From a checkpoint of a small transformer trained on Wikipedia.
Size: 14 layers, MLP 1216 GeGLU, vocabulary 6005, 36.9M parameters.
MLP neurons of a small language model. Each row is named by its layer, matrix (down: output weights) and neuron, and shows model dimensions 0-148. Each number is 500 + 50 x the weight over its row's rms, rounded and kept within 0 to 999. Numbers have three digits each. A neuron's up and down rows have the sign that makes its largest values positive.
A block is one neuron, or neurons of one layer that tend to fire together. After each block is what it responds to, as a language model described it from the Wikipedia text at the highest values.

L9.down21:507526493445431536408547600570568472537546491427541549571572473608479449483618537540589456472622448487560504497520464527515577474458578463497486564608600474393523519504368467485399573474464499407503399477588460563521418462495625484514410553523577513484572408483450460526490478501449556459452445512462441475438583486528458496499516465538514510444503446471468516519455452491525504545529579523542580557523475506545500472459529554443433522526523468606
L9.down122:502462494458579550470517493516487471629485495535435503539542482593532469445513578549440533428404440537544552531564496474526422503441559539459486515465497531475465473506470500479479546488506500407453504474477516415438562544419506489475499557543511528442508503483510497416515468542548417473531545418472459411494524399478588464443487510518507473499444553530449461600557457538492532524510479566544508541522432445541475528520472423530435505523400542449
L9.down133:516576467469501480522541542432392505496466497442453485493575478563481473480568556378555528557530573574511534608409426512464486461435557438500561512566477510468500440409505544536496508514539499507438502549515500472443449431549445445540520520481525468501462500519532599483512489441431485474455470439442541495543561432561466522503649493488602473486488533564478484489412494506522498457500492505450495473532421493449462498489536419567438542554441441512
L9.down147:462505537532561471517457494470515491493641466538517577472362437486459525465458505473541456505539544599459474527474518481534495593525519461530539505487442494483423426503472548522429555451410548556584599578478520522571483516407551451502426552480474467421586529532583476583520463487499482518620430521566541455560505519472489608505451551478514605468568505592600445551492502536540513489443491514470489503579547525565444390543543492495485480537601403529
L9.down180:521496476511493506431591501462542549482567471434438660483500476560442476487529538425548439443500454559515473498469383501490503375489505553457495517493530491475427425554467558566459572477469468479419423480462489501400515488533419501459453625493449527424523477528523511440481481488538479491492544425507516433512509389356488453501595511472549511485560519518442435433531442527573560508540517484578513494555428580563453527470551442523470456493448420488
L9.down321:475457564469492489472560570487476572448544536428504518448561489481527514503548475473535516510549459427518456486419454493519516452478494490503415570543443433439538478551489514496409483498556495565527410466581517460353508532451480431369500555506530463454547486451536524431496447424540617530484480520391452560449395447559537473608388481580467507510560533457465458491548534513508460538519446412533488544499543581434527594559503548528437379512599458477
L9.down448:454473468542447509437578580437498611495473544528476523436598496534410519490554482567495515564539405468492563503581510500508497497421512450509590553555435541383519467525602546551445539466528457470472448500500465477510641453418517525494586543463525445430536548496456513551490491457481473456565570506488517522457476545494484524499560533492523488560514493457431571541520426581501538480506591551483508459547456523514484468513528475509478386500523485612
L9.down579:471428435480511562418553498451459567518529503442449571523460498488428500518553521443522503556529508537611524493498479553419565412488585468517533487588467467390546433511520520585491568549511499508498571517452501502481533480529457503531408548526490560485564463577463540411528424457475524462524515452354510435553562458506453522498640520542570574427535483454505467437463518527567542466502545550521528468526436530504538504438430454539464496456500469472
L9.down613:514480472464566547508460517408509550501424380521481526478530442489463475467544410454506549485497457546523616535501537434534486452542485503532506431487518498553536526500541558552479534493619397499440494457544436432454588484488497452484468585551580572507513496531505552494475353411557512485498577480562520500505458546512590450526442607457469433526523582514561512536508434556480499435514495617460452461536521466521512541513523488511548505476495497466
L9.down667:372544556565514479486599515438542466492480536527536516483555497568475581607562489430521498447387592461462463397474415537466560491391440501588569451492524573388560419595492542535537461382596431486517514574529556463535533424577441455506572535490497566512629514557554523498621528455548414508429537477445473537417488480460427530429549506506493538444502494531535511478456477497508504478443486529466454572515555523536544442404495458482488547477440543503
L9.down677:522511562582500479509535472562446462452434439468584559466566454454495509489492445507509467604563542455438515588526465553458602435409509423517575499548586504376550534523473565592452553563447411510454507495487504450411475450386492485449487590546449554545487489547545486502622568431574427451542537483515502486524558451512562436520493563466547492607476514494464487499474465513551548464534500469488582505486410512440428465444479421510512564506497450460
L9.down709:498460517500503524448489422430602524487510508466526486555580584501405471491539555524507490579574474505557460475525526469473512520487560563530467420567508431467550526602429472598486557510499479480472476488469536508472526477541463443494500546442383493498492479518462498529531478431493437481481621469415483453487530473456601564542525423467507439501533475359502576522525538459528586499533441528466492515493487470390526480464475458479474487400477475553
L9.down888:441513466470564556451493486543440541538552541471452552373535516578518533498634439516550510490632482443421499403517498461481488437512579499516529517529481526412526464416546447555540461472550568462487569527482463455427540547469559455440414459464513371544350528542514545513480464451420515530539472441445473556521467502537505470559592427465481499414497460483535476521592398483517556536483508522458557510462535550505491442536501418515508431464549465513
L9.down921:425509458551446443400535475601509545530496480495461575519455443499438522548507484551533544467552495442486433473511480679428546418469527487530454456556519445407541488550504487619500524425560559514461476420498511507386507514493477540532533469499544554519568485584447515474491478498535459541467428480369480509534519445451486442429506447464571524474466530434445536447515525476472458484425474488488524481499464475465475522460532494508408532541462487482
L9.down985:482506525467552565359615520533480530453504452454501577484516460583543455460551534427509497521479570511533471515505514541402546385408517510437472534562425432460475450513511514601429557459494545510454491615537427498453527518491496454480480555481398554533491417476492485551504475436449521424582481559447539457534471501451455510563486477502511544504458587553523511521462428469548483485486476570450610405567492474528410532519512446506492517493510487455
L9.down1182:503536456477584432496545494531529533551541517530509518456531451526556543560495584504510509496567595452522552457487483495505437455493581437504504545472488418508487491501465454513490484542526449455431409576484589530405388579513479450465447423476546530453545468449442472492543483466612438457537494483565558475558504468553379477503517545461451452574494531491452519515398412473608432397514457473452490498485526432504523482563544632536499502498424464552
Early or middle sub-word pieces inside proper names, mostly surnames and taxon names split into fragments, e.g. Winken-ho-fer, Dh-ill-on, Rudy G-obert.

L4.down69:516481517527516511484538508491514429488536523599535532480558479506435512443503529489577486555395582545561445518566471440507520488498447466504571524482521524611510470466442651460622549456487470523545599460542535495526556548490428481515560544412484416504490505469456480480523443493528498400566502503491566548466432489530439514561540451529459469474392489537478510472605516521422459538554404499506497552580473529557449478476523438537498484432495456508
Capital R or D as the first piece of a split word, often in names, acronyms or table cells, such as Rugby, Ralph, RIBA, Dave, Destroyer.

L4.down994:492461460441462428455454473498442562425431574517529452384434444478462559465561578442538487544444451501455433440458522418487528519577388473487542450466509492436545442531525464484484528551506570492475503424545489487561537549428462538423569489501444368599533531412513463501525455530460541641583466451368498482528562493522509510387540541465545585509574495557459476511456492602555561461472632484504523510517550500425556565482466448602496443556434571448
Final tokens finishing country, state or city names and their adjectives, such as United States, Connecticut, Peruvian, U.S., and the cell separator after a city in tables.

L9.down54:577519501533452476432493396534514446536509471501476474465494476518484560438410526489466528422590503526485496443541467503515529628596501416471432551538559562462520449398529611493452520499516516490467493560548513433457485418475519532516456518487461553513522533521460528534553536469491395489527488563477647533451446430442446512490473472542521459448502446569450526439579558516508492462575471457530464504564589454425513583507553530518575512485642526530
L9.down99:553455537461445540500490499564509395471425495531499466547480440382453597500499509509545482511489460612541483525588640468490486589510463496531521472532485574509539534485531503525475464516496424460499496420513507560526536402486465513440545539529469533465488449422469428437544570394445537592489489527439535428520543513443472470550435421453505473584520552487445409554515516502587569508477555597509552491525483471566472421484432544528604569474421655505
L9.down149:430494456526475532477497600428443426408493423540485492559495504443508515508485455457445412545519503468474426537428500484533513499465493503489438470502449495540515468539478538483491497531471625453523471518457559461515430516471540575469511467525494415494534607563558468527445478529569545437519531359450569483446434442557541484523552449592554394454494458489441501429611548561455454520417466481495512537480516443436465491503482425528427534494572498500
L9.down183:519542420463478561537472521527521539516502455470421502545510550478552415516430439547508451529537505523444469398461445394513496546546442551489590501478441565435524541470439507448491422495553503520484535450512590545531473485567531390475436526474545540597512477443454540484510493405537529561514589422489499529437468418435389494487548490550497526485438492524526482490495516525533561539564585493532559482425425497533516487541553441446461560485513418552
L9.down211:468552449482533523483402424498470521512599482397470509487518565465429506537439539473541473630483481481473436514512559541529615477474500525512583415475503438488441467493459548468517550534578502498536503534592527417542462521444599478458460539449535494583539427528432563439537425478555536465462426506558487528497434474413432500583501503489547553508521418377497446559540564469475518493515424514459477457465520533610520496436477537516536396546513456500
L9.down345:528383469456542478512473466467461467521513431441448468539573585431562500408506497479582566448507497523497532411538453510547445464602419577446414460553403642527540463478479463515627544515447512530504472501453530569504512471476469583499488511522579348536489494548460436498495432429544616487398509415552452475444532426500480475465523598439507453516576527482518541595470548529466534456477453555434573524465522512469515547515467493519515512565537494440
L9.down371:564520518445508480519442505606508431580512433559466359488461482481457581478470542532553500455459526512467442527560500489519566478463574502448547551511532512452517520539583441570435529500571551504575486519455571451499490535545556483509425509456450496472446506491524563530467506530487464518478522459525523498453549499564506535581519372562454412561494462522370463433438545518495556478501497567540487578549498469496461427565481447447468537460461436466
L9.down475:575523443555485550535515545506459494556410575489494479549517509397403470573659578523489521487503529390500421531464547482473507600537492522478459487455480543554472472439576565402464525537465477498430453489519531457530489457559525573472587528515552481584557498567537387541568488475495446540477484527505524527552529518464534490469506517500564487506531594505558568471581451430558531539475447475551463431513517511481383468436525392413454537493502490562
L9.down829:495523528478467449550445540471456550582520478629509466440462504569574496551519505528461499536532479481518568520470431487462489422450545463533552540520504480486612469443419467488437465546499541490434442596512506471425480484474562562453432484443510390565535453517482455523460443513484594541482472420472593550481464526465525493521542459445590513478517446477487536501473511517492430527575556625420490498451528515506501497554469635556400487484500494525
L9.down862:428440401530474544556528535539474522522499483497549493572479516512585408498471524422413489584503475477510537423465447493577570532460372472449514464552504509576498528459407425459431481496449463562520557569451478522524502524539497462495489419444460501563490483516509475541523528458499531528488413392485551544468517457517577589421484489545511584454418487465524433463605502572451522486561617402494453418459550481504475535459518458501461566499436507423
L9.down885:512523477538534452546432484456439376467545568481453601520450475477578457524581488559501573468545486516535543452531554500479519473476657565456433574550394531485471516479478474484528422482590560495476548512526505465596514544544533533470433513509543375465603525536483543436502416561440535520565559429527532475528451530497457452511496380534519509533519515574556396554594516491466546532509550568541470565442513496597486480537549462550499452430550533450
L9.down975:442493498488430494443536435582478405469446531436455543496447499481446469442464466522520558565541477474428428476475554475514479541512498474470575456441492542510439543487532489382468475439497506575565599563491443480489543478531495535438500486534458577472468467461484404466462433484486413492538434539465463615458489513513421510533547569569562559445509556509414512535512437480451585491522521463466467467591462525468529561488438431582445499488449458476
L9.down1017:473489515482376514419508485475538478602467577494477474501440534535625473466527453539574522520537471584474436519522434483482499494575525548526515494466607534408560518443562527619468403436442506463534574418503480449448514537497516445529519474424407509373508547504576493513503579545505411492504397519484570467461497478465476471545507501506404472587527479472512584433378486457565532455467587517512495466513524471522522484449540388552575510507485526301
L9.down1116:559510472517515574441479522474500554546449611564565533452464436472524533514577506411474571460494502528485420453603472571539498499489400407522577470498478397512481452476537579469427519516542530418602539403407450496587520369501486449505551536554503530456437494534499510482488538491436516429597468421391634578490452554493487507467517586447546463458496560385609423521571528505458488481436529607560432444525524566448506457490439482532562446544517526501
L9.down1188:453573521508617506470543543427497405484535490517504502507607446508541490443460442503486528533398410423516572402578609436480555436450623434432534557616561498576457524523504534514515402476597478548434504462462442455484491503471538515476445542452627543505402483460533491555593536540512528547510559551493473371559490518445498552455427429509588526421514461506543472478518498529509525513482495566545473482507482555493486548584485544484487517514547473492
L9.down1202:576546514413502556503531496604482591538464512530536441466515524598540492571485592566485497572472494604511517503562430495420506611501546439516525438448594533483556532533446515400626445610472564487519586506324520560582555470560500461449525440523610558597393475486473584496425475521499496446425526554465495488540412558481407476538512512559456469499497454523491467505516510508438504525494550577506562536501403519467478454464483438482454568469453504482
Words that open a subordinate or complement clause, often sentence-initial or after a comma, such as that, after, when, if, because.

L4.down161:508513497565448447478492568549488527510552493476493550491526551520457460458455583475514468481573420540529569453470542562458517372501588530519483518471500629531451518550458580506575503469452476446514401459541528496572464467505551497516460470461484460533568525503577448487546471556495485535584559594462535484486487477518550585481432487465468593534554565504569502480521516492464583512504473551470504497533550472575479451490537521471539471411435549480
Words that open a new clause, mostly relative or complement that, which, who, whom, after a comma or noun, plus sentence-initial There and "wh" in Meanwhile.

L10.down4:523472455520510470523526392474472510540561476504479462532429507519544464521540425550466527448434482559506502484479482518504385516498429548572424559512538418469462597536526595516520467505493538493466546475462498472472429512431588514550418537459535531500513454518509546497472486550401572444520527486533496465539511498540469548515544576494412525483398507471458546599522482461409380485470416550482511449475543481539549583412464510553519532443444423531
L10.down236:498417503563531509511531554445466539457559560442517563500426559499537598482482443494445491472446468398478514432529480442538494566580484458565476471447500437519476405548461510419507434436583464565485595425533517529485407571549485507445476502547538438511524444465558565470530459584562456493461537444511524569476575516432539543459495522433537474434370472506505503536452505512560498503456510498533523560448566483486497542511540455527527602569449631512
L10.down723:514491470475489548494492530456512549518531516532460535545493530551449471519541528477535510427528468465484578558434421516510550461524518391526513597484495524480475533517550516461444475446538545530482439457496515514481428404559503389427405495459496399444526540383490600587552497398489545527540555465543542443576437508465430510470444476462541535474593518412515560453508560406448511503503529480530449547494460508628499483444425517489523413535456436574
L10.down801:430503503444481523481541525422482447512504504476523575542533511519429513492567474509490551461503461478397470496552451478449480514552478496506581423441551512533650552402463497540454528452529585533483485405457485529376535463488462538534465468447479459501517570562475476530581450387467421593407505467485471469514433495580552437542541479531495441608522520547462614562581462471490553502476440513467487511468474373497547502498559460483439463451509449581
The final token of a country, state or region name closing a place reference, usually after a comma, e.g. Drogheda, Ireland; Sloven-ia; Thail-and.

L9.down38:535572517506434506551532655516486460454525606456508577520521536578549526402500404484436462464515461485469528487519556491497556454570578523565432433481572504503515540548486492434393513506391570586469517506494548568460457452432475508592412470479492478503508518611502531507634547457446527502490488462584454483427509517514480440449402425423520521524497483568535509494560497603541501476488536438513481549481442507559503580485481491524437438430558467588
L9.down46:426489551459476426583539472531475565489504496596470472479464404456559644518590396435525547444396548531517459469538467494580547426519483422446493485537415511480561462477469525568568560537422503525536530548509496425557537462496408594532500450479489530535475582477559498488528433462402578478479429540581494568417559465423454518403623483500506457476501531464541508524477515493483523479532492520449595534508530418596480444485439567416376471478436480379
L9.down69:449580428423349423456580491391538425479524496513502523549510530530459467516555566513530482463461484523471481537544546553551509448465494519571550595520456582532464553552509393492497393538526542485484472482532460463484590522465512510566446423561569491444519497568521374483525519525497453536428480561504434530448488467464438492431475507473531548451515487639467520532507444513464527527565424465559489473528482584459544489567512479477471571575552538583
L9.down144:519528429563475512521500525527558492530452498518558506457503442477521482512505516546562438563556505464426512523499507410556646444507494584427485496402537455531495494550468524482493441448482495508406556510498526552531542533454525449536463520552524465482506578501490455485530554507402496508538498486449485459416375518493491505522568453478526568619501572528488439455489486532545534487544511477488543464440552357448487418549512513543541544542521648387
L9.down195:478453519447436494504575535486477509559474589527384556521390445553499498506552455486477514488394562459441492470473428522529567536474601531492477388536563437498496537495497480441532533569577475474506505540527462457640510402560524524494495502427460440505475529511534459464561408500597559566566597505422530485464459417511447558498471526443466523532441487541544478446546390542545502530508624431360502480465487480468394439462460511522488517439521498514
L9.down266:572515480513428523512540412354406510503498499458548512568496535422455520578384484578533409520492481514580586452493443469474528453510509497562549529418451449464484504544528507509548527481502559504482515610533473473538464497617456475542490474480524525485465537500526467497529497539538479482443423523562514521621525584447567424494560512536559537489525494477530501495577489535527503481402451526529482582421476414503537424520431425532486548427534503403
L9.down295:381554450530533470515492459453544479485493454609534425561467505541562514434504502510412542455499479482556458443539457534552512537461494580457572463520539458509518458556561440501558449521558545405527583609493419574470552569451528516487434480518447590500510484497371495412400438557527548497595508492528504441520517519522465453571413469529516445493463481499444421449494527434470529517460516440420510548551557479499456589564539581592483463518395474531
L9.down341:418525507615556466549518518515482497508469603487480442620523520438529506489533430506462459489449462476494525436451476536541476494515560431461533426479542507510473506583507510596474512496450429540512493481513574475581542510516594536470516446475510533466534569515490482652530509495475448460603532561460521568532494431542420588505388447414576488426543548503488492476556479475504529546461432517471567527471540482464462457509454396433469530501494371472
L9.down452:499555508490512453459620533481447510496571434525410535486388544531439508444483482508546490503527455506520446474481430514491514623523441496621515573522483453513570528521507523366507473473346514426520599417599576536510421510532428555559477513465541639464568461508516513430568479503575551466418501527539465494476554520538403479408539503569526509398442410547449421497429557458463536457431457545487512470490588509560451562531510513427526482481478533472
L9.down537:538477513501409501468471459432510515554444469488438521440493577473494465435518435497479456378493527485567471413411460470510474512469434436511546539440554514468496452485509460455514459546609420465437568452482485592481537538467504550466530559538410511576509517496496559393496515564505513491533541571582433477345477539523586490503524555515460523489499541499592518517465467494444557470549496489564499463476594526468472400515484458498546461452485516521
L9.down582:377457460523538485486593505523514550519401516414548446515521521466485609518550519421617484490465459492481477391522520588482430435549495471430506494506570549486425576634490593477491518520542555506518452438571534542495436519465472485535511535537480438516487580524498441478506567443466507390554564489544462435432499537504540452461542449452546495547499515550440533456486518495535436529519569464538492539452601510481484437518408517479436476556408623438
L9.down833:552511471550489516504592565503524479484524496493450518525493430426503549457504470459537561440486487540484503471483585515497531404525513474512555505532517395495483455470494426431490465516545452428530605421510479584460532468459604526470478473462526556474448485481454512546495588401556497559463473541456495569378531441480609471455544402542445515434449466414477450430402535491516535545513549453419647527453564474440497512505430467447529606516473459447
L9.down892:440499496511474462555474404575594540581483602512533487518568514525548525509533505542619409445495496522480455442465503446521605515544489432581478509441495543436453421472524443449456506519453492585497522471459523509452539465490487468553546473501487499472437557523471468492551535462449566544472487560583501439512554452494533481464493501487557533539583466505556489457527562466458516485476549547523513592505599414546441420519443570474574494552471470444
L9.down982:451521406432441501561575495584475548448423486453400582551535614472493549529507517470554465549498531530458544557508535539556515569491574446472526473552517470486494435505452483564470506439465450492406485586495538590608530561455481435487607558566563462452508545565506445552558477604523508448541544613412555447588530476454441491499372490527487425552501471508466440450521499532525609489501470546443374531473499514508470519490488432580466577554407522471
L9.down1084:459434424569493448516381494539475473539493567590538594561523457446512515468535524564556493492535416489427524564486584482486531462439537520501521450526474376505556548517498538476392486571546522521470527516506439560507455526427535437537505494568582458492437484519529492514520420487516508564472485522403480504519516562459524544494529529465430416540511597539569490457506500523496449507363513515559600469533525445476473591512409533508514489514539588533
L9.down1196:478489455512517482479428438535586532529541469467525459485495459609544513548507494525474460420493568545551501489467489473530543483454511511493444510528510551604413430567539508527479537475512419534523412472410562454528496535477474474448548380481533494461502480490413446554490495533600545471453455468428510463504496453454557507524401498426443640477481458373456540356469515406586479516542574513535492476503582526478555458549547466412581549544511475456
Final token of country, state, region or city names, such as Egypt, Switzerland, the -ama of Alabama, or the States of United States.

L10.down134:393449541612539499529446491418497513551549518505486523491535484473595615505500544556427522519541504459596489514526539532552468532559478535560522467466526475452500445482468518527434427512461532405447508512548487464461495440527412534511520445528477491568514420520563491469611614361556519442582454451493454552535495619496510476581498490446394505499441552379448506495514571558496481491495475593430408543474562441533470474455357496512490496519522456595
L10.down425:547392530525544427547549521415494489516462430551449485529495437496520490458605500514558551458477525563417512611422478475520465548502482539380530486430399478515500522528515477448469515530568486514543532495421570550513576542455589450557560479582525475520449512568517582574505549543520507517499499515491461629519417602516470517528570503452467610423552592414513407540493593501539491428451554524527519541490499537423488510483486447492533538478561431561
L10.down684:459438389468498517544570466502491500562436476472494411458545480534543509559487527576545606542613555505530497440437449539524493532425487509519584472532506475414516442486558519521475548533484575551417486537511511466510466470510449509410467502443490504446563503525477481491571484469452492493434540471575477496474441519599604474470522478445538510545490452504485612572602461408520458571384547547532554538507434526446519502550459458524540492524378448510
L10.down1164:415445515552475444515543478519599498507471482491502460528525503488561526552424530460503548484553454454432488515547545551555489518560549481518469469441462508397522548483489482457454504432486495540495476430607543501462505526545404490478544464595422430468486588539441515461508557525495490490540439489498408414482427522508471502544560448550426521408429449405523511548387449434451512471513589505480477561476483542540505485482467445500574511441461572597
Word-initial pieces, mostly a capital R, opening a word inside a proper name or title, as in Walnut Ridge, Ohio Railroad, Rural District.

L4.down459:550526438408448512552453511434375645480551423516458502499452487526479477484455580444504422504458501518496579553521554582511529527519494544457614525392429518515517496497481509419464505568528457522501495539525507495478487475474475434593517560587406531554448496458518467497447523474457398423466504424511533469498461615525475588514508549516484487445437495507405392430472449498541526493513482514498461506422582499461514525497566448506561452520497471552
The first word piece of a proper name, often a capital L split off, as in Ludgate, Liqin and Légion, plus "the first".

L9.down45:516475594489480487507522462517535508463484509490518522539558485504517569403502518506499438382395540504466482432494506509489426446603514577414461566508447399607450534485476465521428517450529449556476475455551573463482563473551492497455541494451523499491542502445538496520556429489507476505503510482530505572383419456413490487602446529520540510485398540558502458558497509472531523430484440504402529555487441465484484457527545490460495467506585385518
L9.down164:442471505417527537434490462515475510549485488533541513572422488443449472516574422419414429463490521535532440504557497547489482496453536421546502596529473487441428481439583502516491554580445447547555522496427477566566513558594506552613474483479476496433454440448422551646450578582495491451468517543502508419561465535493504461434469532501465565467581501555580486459422570572476489424571498594505414449552596495484475524550463507542479503476451495540
L9.down205:382504519419483464497469442489562463438544431457429497494578495471484556544489489402527494500422476474452490550524413453494480436434513570518515469471528493530488473475482513448518487477481545444470448440460533566531476498487560553435510601527513469439416473518531473603493509476552463478450457479435463426589438495424471517619485438574557485548563512434445556568567517560532458555576557436570578526527432524456607448552507537464409436451532514520
L9.down214:435460395553559471527547528470561516489532458441498465517481443544540544552462517415547477527567510449488518384469381520562538518455597498441539481441483494508483351465500522402513563516576483550485520508489509520553514480490503518537433538461489551443466471435482543446470491536540547385530552463515544458549449446538466523540551528493457486531528512566448413492584496581542466524539523488608462493476552558493495515527505440454473533455499458418
L9.down286:466512454454436536507495570544493551507542522533513512514441455576446577526444415478615518579471428440527624520460483552483543489531565479484484501477461400397581482474452406500528546497549486604586532561573471452536449473577498532471493439568392522495495485479635506556534516558486514463497533509514507535597418429520502443436540518408503569458526466468508543468456528504538414514429483521526563514562463480557468568543518401520521416613591428479
L9.down325:549357508498500531545530501542543443444504423411442498437495513538464524589542529409538445516534429401543479552405454539534452492455436515475505548492592481503484486547439526530508552430542517513459551507448465434501392461481464478447536552479478497483420459432442518550483522534560567539512480461415500560426434487510359439525494467408525527476443556531478562508567512453547423537524456541498480547456483530587517515420463485473459467502429463504
L9.down402:534594466501465476546451522427518519567524564509470518484572448477492507571513494440491514498541574565562523515541472585481452508538531503521457412412544501434426550586504536573350440539514520486541511403551472471435498466525500564546519542517547517481571460553521524491454485543540493419566494444477505532493530391485559460495530533406503559505518357418413479558401409455443539565454495541577515493485474464568414542511518463478559505490421452503
L9.down654:490472548460509519574473474556480490496487473483407460461467509520463515545445558507503592541504444549525448488589441536495422577606436494469497575568489549521422459437537494426482631565524526527452539486557481507552576539513444515484536495420477442562568433446619536513479509526563492493522532449446463488496461455453486449458430477517425461538582477570385514518582559493518529550494558480405577501525503468598595474549585464436490525464445463506
L9.down864:379584506450482544398472568504552494559520535528475481500602547411420451504489530571425519572555470443498527538478471529463533476514519473510484545548476611515538388540434598456486470457495514423532460513472460507444518435504578477522544523495517511428496508501598484505529575517492444459476486438513582468455411520487460545469489467472490494470486513548441461556500521504462476527517431462558471489456493483558569501448418491577533463462516456536
L9.down1002:464505455550574524478521517494531457465550449588490471540517543421547455418514493477485530562506525528546606605537474534502494487516452357515582448549490524540451526538528497544517561504416381574569557476515504517436410498500580488490566521534486468517543459555526440546485432493348385487453517439421459523508501430448415476463536543570512457472519534401472404538563591520443527473469495510557475537473463460495501550506510464559506591457454503483
L9.down1019:422459437556522505550528452487514500470479355505443485486508486577493493548509562448526592509420474568428511454432482499480537550512533583464476484428479489472515449482525576560591592464624479457468426465484540377484533523521529476514567527479400571468515481517455539586449617552531497551488480574468418522446472491537450563510498566555486435525584503452394487503509539492363486506596424542522613503474545463416499508501525439557543517464567479365
L9.down1039:427448487420440565549502466505468532544499498449515512457524475477594472495472468520501510459529520520493480530473455501515560468495522361484527473559496540518584436571606423502469485489490470547439473495582477495507530547465511574480516515532492514473530469514544507537524545444421447476490540537563541425539496459414334498507460484524468487447504623584466498600512492500485457538463488462508522438508595463554455482485616457411465604522470660441
L9.down1069:598480456557502468476471504453475488453528540527447485604523488502529583563487486519527560556532500427424477357529453532490520498513458452513580522457520560513463462473562460468509493547544522476493474528436426520436480551527552479414544482409418483535429525517493397544503433551518461412420503492464573478545552531474577520475489604434562391509539488505442484496503458555487547531472548558557489518615599523500481466488488506589526522493555478448
L9.down1098:523607371436515418556428462487460516528476482559471516405584547493456563651571479516477477493502477553406508432467507458471538397476479404496544466450510527515522546480394513527456473506544605525411525492454557550474488448563550451493488456564463496524460518511545531451429489463464369472457444523507540530539415507489454489542447536476529483429405542482494538489475449502349461529528469589559453466602442380588543559484469519563504486558427486462
L9.down1125:505452507506521433552490561481516554441519543541430463516498534503525544555503535462583525504423451489431591503535428426531514525472469451494520493539455489447490441425454486452489530620523481563474587398627550466420473382480606443443533486536469602504490500482564491485532477427516487488404406518475544525536458517478602498531422553514436430510560504585478596542476595509471553543440478460514566540485632531457482475528545555467463513479542479500
L9.down1164:510532562489517544481478492486484457573522481473509528451509586459459542503498460539535488582430525498410466445526479422502533439414439495464580514553446546498561452497542412581494459547458469405455392506494465555525531405513433523436546561457447541525470488392477510548554462521571532391433601476572490513506523508553468383372524513573498510463520495468517559507622465508382503474628473517543464486493528516397542381568451563488474539484595397461
A word's first letter token, mostly capital R, often starting a line or name, as in Rochdale, Robert, Raith, RBI.

L10.down166:448552513551577419560531518504485520461493547544505503461561484499519383577501548460392422414536593492584555527511550482440607529546527518441552455530455539553530502434458370475492416528531531470467399508449489504570532469349546384440456491468445522567438492537438523407413482492469488628440541509499448512463571495512573491508446529454481457499518589503487466555544481538478587518508591480537449505523555493423480429440475497450441542473491464506
L10.down219:497435432422490514458450479462452496551447536464493518496528525531448440470514580533524509563532421440520484475478570534580533476431428487454574496505528463569506496505544504478454487523563492576483461570521494513608416538536592422395458499549522581461372484479560472520519609512459499455460491403391456545556396629539408529457505485462410465502454489504540505394501444532517438474554412504542417513539452467526473508474456517542568495526460471568
L10.down449:561482437401451468582599545548529443522544508484494636504521480428472455498547564507555544362477455517481529508488495541445532634515508483645486520465532506492532428418456507588495524501546512519515472582460568475479486470387525416535566573448510542516514504458476460521571469501490495381530460543504445573521437502449506546458505458536586575553514470405622543464546514487447472419454487563464582551549552528476451484565562453466429465448552498463
L10.down722:457473593533513485489576438464455483551465554393444541439521534597505442470557510448409487511494571580551530572576560475582520541491454466425486506589579512482444435442498457477558554508518502496465448537511482545460544463562486501556517479493545593447489506488509397508490440509528366482474474426438549499475580521533541533529445569586452502409520440498511579463536541520526517503528533472518501525534566565459487557460466493468490578529480418482
Mainly "that" opening a clause after reporting or belief verbs (argued that, stating that, informed that); weaker on years after "In", "that year", and "ch" in chairman.